config.yaml
vocab_size: 8192
init: "uniform"
init_std_up: 0.0517
lr_mult_qkv: 0.5
beta1: 0.95
train_tokens: 510000000
MLP neurons of a small language model. Each row is named by its layer, matrix (gate and up: input weights) and neuron, and shows model dimensions 0-255. Each number is 128 + 24 x the weight over its row's rms, rounded and kept within 0 to 255. Numbers have three digits each. A neuron's up and down rows have the sign that makes its largest values positive.
After each neuron's rows, "fires on" lists the tokens most often at its 100 highest values on Wikipedia text that the model never trained on. A number after a token or word is its count.

L3.gate649:132118168127102105119114135157140122144103181162087118132142136122103119150126138120176166154158105106135134125132141147120128149105126173136175156188155150097097145100147103112118121137095128158159106094108112103122138118075132125119111128136127128183122111122129134166136097139134155074119148162116079138142149112127103118111107138123135142112128096128125128170175053098119123158096193112150134124128094151177110136151138118149111125136153100153130149131114120137116165138160112145178133130125121171131076156132112118119076131099106132112103126124109129098144106174159154146100099109114141194091150098119135151139131100145116157128164103149166087155112112124104146124118136128118149162138145173140130152128119117145103129080090109163133127102114121168143149151105153
L3.up649:145125132192122131114156139150166145074127089158184092137122152118129128139145148184160117120138131081148117163105152113178081115115112121140082147078160141112115098133133131147136135124148104116156158157146111135136132102132122100133148080105133122140145163161149143122115148117177119156121175128140106138166127116155126163132190147118149081074115135174158110128144124153128146087151125136159082163100140145111130145159135148152152183130113136109159176138107118102121103109124096142101098148152132146121114158120150103189109161122101133117137134133124107099166143102128142159158096143156128147147126126120155143119126161152137083149112126128156109141154131108125164117131125087113152088118128160128129158148107165111137122112088124158113138109147128103129086144144157
fires on: "s" 35, " has" 10, " had" 5, " His" 4, " his" 4

L3.gate436:132123096133126140147085137135122113099114120093131141101121113141122135103125157088129108140101146104093113128137130142105094120143100122140131121151112174172160105165124114098110118090126079094110128160137101119060109184101131138090111117119123102149114139125101094099143138112110138106135092146124125138141145145129175120140121079107151164174125119151113128117131117074137099103180139082097119128081160118180146148092179142130093128152140118125184138190168104094164139126106110123133120109168093109153162098096143142128135144108097097151115119153114128114116145092178111151098183131107062117141141122103147137124088134107131139136110132142126109083139124141103147110141124136107135085104137151124152125114112115160102152131148143138136149096101115110103154162123133
L3.up436:095167096102140144111129114126153110111125133093110121114163106115129112121138151088133125124090156062136116117165133090158138106128099112138120134092120173132123139156155140132136129104127112093164144140152147139114122138102137108112133145145146144134152100139129131168159091154114146124141141154145145110078107124154141091101108126165121153124145107141170122113160095139163121109153115136143102114090170147078175159133170152169092110109143128131139148163176091143109158158145090181105146082171134143137135115118112112125070110127150116146162124122134157125101098135098130138120113155145115121142155096134144077153155149105136115137160091189111196118127118137091102122073108145126115102083125168114140107138135106162130094134146141113127148079130157131102126145122102
fires on: " appointed" 16, " as" 15, " released" 7, " and" 7, " born" 5

L3.gate495:133136181149128179153106100126148106107155135140140101097128157125133102124103138138108119099132120127140117111141153103131145153157148118111157099158132149099106126152173089146160113166111124158092167107082095143125113122104154145132113126121127147145127113138113112101080104125110084116116127116151136113118110158109167103104136127123123118142106102076154149116132082156107135153168100144101143161130157117117149180107121152070097128138120127077121118149135152104160103084169149145161161102134122154112127137167161113133112129145136122138105141091146109135124151143136131126144138129166154116067132163116126157143163106195147140081150177110093165112105154125124165168154104120150168106073157148120093117107127148125119086118127124128125162117129144128182172118149122
L3.up495:114141155153122151150094120114140151129117178125086122102129151100119086133159139132125169112143122146127121122166169094140123143108118123133172112189166155056122142134110119112161116155127114158107107135126126135122106142124161122117152109121174139107125092139074169119104107082175100148131119084133144147112142167119180092113125131161131150169117114071100148148162131117105094138161123139118149137128146145177152146117099134075114095133153122137123113157133153154126111107127154110143097128137104083108169102151117103127119153128122145129100141131161105167113114155074093144149128112161120148129109097136143144142109121089136100106160187120109138094113092143130143162112091119097164114115123153151109148168141145128128087151119124095152106142150114178141110129137104
fires on: "ti" 22, "di" 7, "ora" 7, "ter" 7, "gi" 6, "ll" 6

L3.gate647:122133143121135083117154084107114124095107125143141111109087105155127090140143098116110163094108153120112127146153103152132125137147174131122106115193091092114127145116102174133127159162143168186084170126075117120138148094142091145123145094103131120130153162174116122081133122124143083103109143119144122145114138113120122105101123118167132135114141190123150121119129143115093128099149108104096144123158091136120143114090132112148113097121125090121141154113099111151113099125116119144174125119132110099130162153172130142114135133104160129085127121118102107113162162147153165144146142128096156108133078158144087123119117115165078092169088126092110111155114141088130084122170138087091122137158119111143147148110098098181131154128163142126157118107117122140139120118116143
L3.up647:131138121110145165178114122149097131140076103087089129095145098139141123166170114124166124174162107142146131153132135141101085120123140172138133091154132132127138122135067109115196110134073130118168132084143117112104109110081146127127135137122107130149141108132128122136122170086143135140103126143095110108141121120141119126100082128099149124133153119091102179109129143137169132141150167161140119094149112111134114118130132115177128085177102139095188126142132128130145128134151152184113108138121098168106128138115134115136165158090183096135132125119131129143094123153118098121117132133107128171079171115117122127154130171108119094104101168160120136143146142128109117119142123126125157118110124183128171150115135150135116175103103152116136084087117141094120098135115112
fires on: " after" 20, " year" 14, " by" 12, " for" 8, " before" 6, " over" 6

L3.gate633:170104112106110116165121155129096142074150098151115111110154145132152096119112133108143090090131087129142120130150168117168129136123098116163166131169159118163113092135111142180125097136135124105118147110154140143105107156190115135108112127114129130119118129133097153105114081142070141129150126100160122084143167153167095082140143160146123142131123127112136133115132153095123079147092118138150112115102098126163132117140127141127136125129133147141103170124170168148115121123073103131147175151100101170148160117098123135129108111119139100135127130109143144156121123161120145087122101183113135133118151141172144131147130136157150177102150156136137116132116111102133151127138151135107136084145141119150135134179164147144123096125091073086074161178161133138094112096115126
L3.up633:101137158099130112112093124144108121079179122113118096104134134146126162163165122115123129149120148112164117078152173133136124103184117135130152124149133108128138131112104106156119136126168128135159152143123153130141140094091114133097167134129124165101098105130043103140164116128124144140129124158116085119144171108175157121168107136128170128123096087108107109134133119150189151106175114136129126146163086141165157137132095133112175133110127158137115119132132085111144097140161093148131143114138107145121127142123116119146149133137146148115154141153151145155095102137105121163099139161164095146102148121117088143142105129177122087194132073115123139124153140149082092145139148126110123134154143077093144106085131093091124147161095130131124108111119115142133104139134127
fires on: " e" 15, " du" 11, " Du" 8, " Ha" 8, " Tri" 7, "ha" 6

L3.gate268:146142142156086124131116147115101112112111095123148115127136138101117144130124106142094105108119193135109183120172061122116071104099139131099127117121133154112132132117091111158158131144143124099102126116104115140117126136091094074147112079096126143131147163116153113144108177123158169124129116128091151112121151148139133081128078135157117110189127127156146128129164140132148190100135107109163149124145122136115148131149087123132114173126120206140152134175114128147145113124125159134121147107126131096099125097127112143145141118164130159159129129113116091125107075128121086182167177126112086141114145122151137109129080123154118124186148084114153133147120101142114131136101154166115116124134140140092076114108131110121116111122114096130139150113138134138158126129136161
L3.up268:073104112148097131153143129166104116132152112101111094123134128144088183136096163111115114136151152138067145115145129144134079087169122150119146153152128104112119109113104142134171177163135190099109148106081107152138110127155121140114126122109123148134112108130111148182130196162150099119135120178106098125136143136135163165113151147104151058147118152133152117151131082140153113155124111111139141138130137106113138126133116135132156153122121106109133118135122133155131132127131170112124143118116113114147093122122128141121131110110119118135129125117122083126119110136069146178124155110109093111100142135181170090084118186106155120130082114111137111124127137148083147100123188096102092133094111120099137119130159114094139089152115136084164136144113138132132110119111093
fires on: " had" 23, " have" 13, " was" 8, " has" 6, " for" 4, " she" 4

L3.gate231:082141141130129125151156108118125214175139138097156145144140115160163099122149143126122139159116084112090112090133090105116128125112096084171138158125127107110096100137091124142083153123125114155126104118152133109136127130088117174111113159127114102174094109137119118137081170165137123122149126131124120127144129150109122126100158129108138119133159143153093141134127105170143086110160125101157125123122079137079095087140100143131138167124097092121135124138079109139156090111173163108135128195145109171123134108173128122091113115128170137084127091136156118103132124109128156156120136113128158111133138114143119147093128120082175129151104139139178101102115125129137155135124129128105104122164136132100148126130103104092179113145114138137138130131150149160121154147166090
L3.up231:091113105121155119143149111079120150135170132078089100144128130167177135170130130152146132138152157105144124127107123130137161149105088104148132165138119163148104143118192115111109118155095151178150112148141135131123126128074113146134128161103164145131091129121135112129115164161105152107090167136137143121109139086072096168119139117128139118170096125154156132116123084161084114146168091125131172123127116138138119102131114077117110142144087131112114088135121108154171102118100154157136117192129132135128124110145149149077112115140135163114108169121130121094148130086108143092132142131126159124112100122140129175100098066069196137132131122117108101145105095149119137115125120098142110099144123119090143124140125114129153161083109133136128148128134130131114126112150130
fires on: "\n\n" 67, " and" 29

L3.gate330:079174124093143099114150118137153135107110136135123137136129157116113123126133139128155048132142104104124149159120127120156166116111131136125084146132109125155110126152135121096123158141121139152104167112120101142119136138120151078134079110131132144136093167097119114083162156132117112106120140107151178122151094138095117103110153178126154150104082159146130148088109126101156116085133133158088131128101178105130142124128153147129119186096117145119124154123149171154132157148107118136138087131171162182141113147127141129151123101082092100115100117170133177150127120125157141114137153093119130136128114140123165135143116155139116121140128156126112130107136153079117095123125194163141137169129086110129153145086158102185143128131152151112136146148189143117090149139129105
L3.up330:120129105108117129157101136083127156139124093106168120101114137097121135081144157087115091178160143164161104148165139130148118146148099127111102159137112157116162084126108184139137119141124132128139152121150152131101155124115159129129128137109156117149152164105114102095124114128120119109145124119124145143147110130080151133082138098126143153122137115167150095110132111103121138098142149122120174141126154134176149105095121133111136112101141090144121168129152132099119141126125145119163136141100163088139108094177090159151149107087114098149141181158151187124128115136168164135120146130103138191120137153148138133179136136165118122150148122118139099110164087128132099118104138092165120119152091092107128143128114088135125115191112112177148185118152155121115169142106104
fires on: " to" 28, "ly" 19, " also" 7, "ally" 6, " often" 4

L3.gate390:120110110108128132143133103160120078110120130173156096176138143097095089132133096087131116104166194139095128140113138132114134118114126118135166163146157088082121060113172109137136190125156147112104162084074170115147124109122154134136144130082133126117117148150108121094104138128127196114156088129149156076165137126166104096116155107117126134147122156123113143107134155100106114129122136096096141137155146116113141132120121147131090148131154128168122131115135164167095164086101129116160122114098079140138111145158129137167164137110152153094136166143131145142118111116126145134153184132141118108131121125117129105081119113154119154119105113129128112174152126131098132125169150096139122127120172144126114103141103140122149099135121148101125085066129124143139119122111146
L3.up390:105069159143113134134140111141145085142101152164140146143150132053102106111158157108148127104144137153125096136134134131151151091107113116109139134132118115080102123154111105138091134103136118178103161107099110133133128082137099136147119116126143122110106159120080109156115148123137132077167113151152130092146102130150107112120130110085108145109070167136148155108147121112119128091139135096081103133117131110130140101093128164125097180153104137130125131103113159126102138128103123101123123091070153123128166144142146105142141126138180129112104135125145131108156124093147134165136172132120162139107137150126112137131100109172109104141139109085110112162131142051127148163172177135127107134162090154101130108164105103116110171107095122105124155124079123116118153148134112
fires on: "=" 32, " $" 16, "$" 9, " had" 4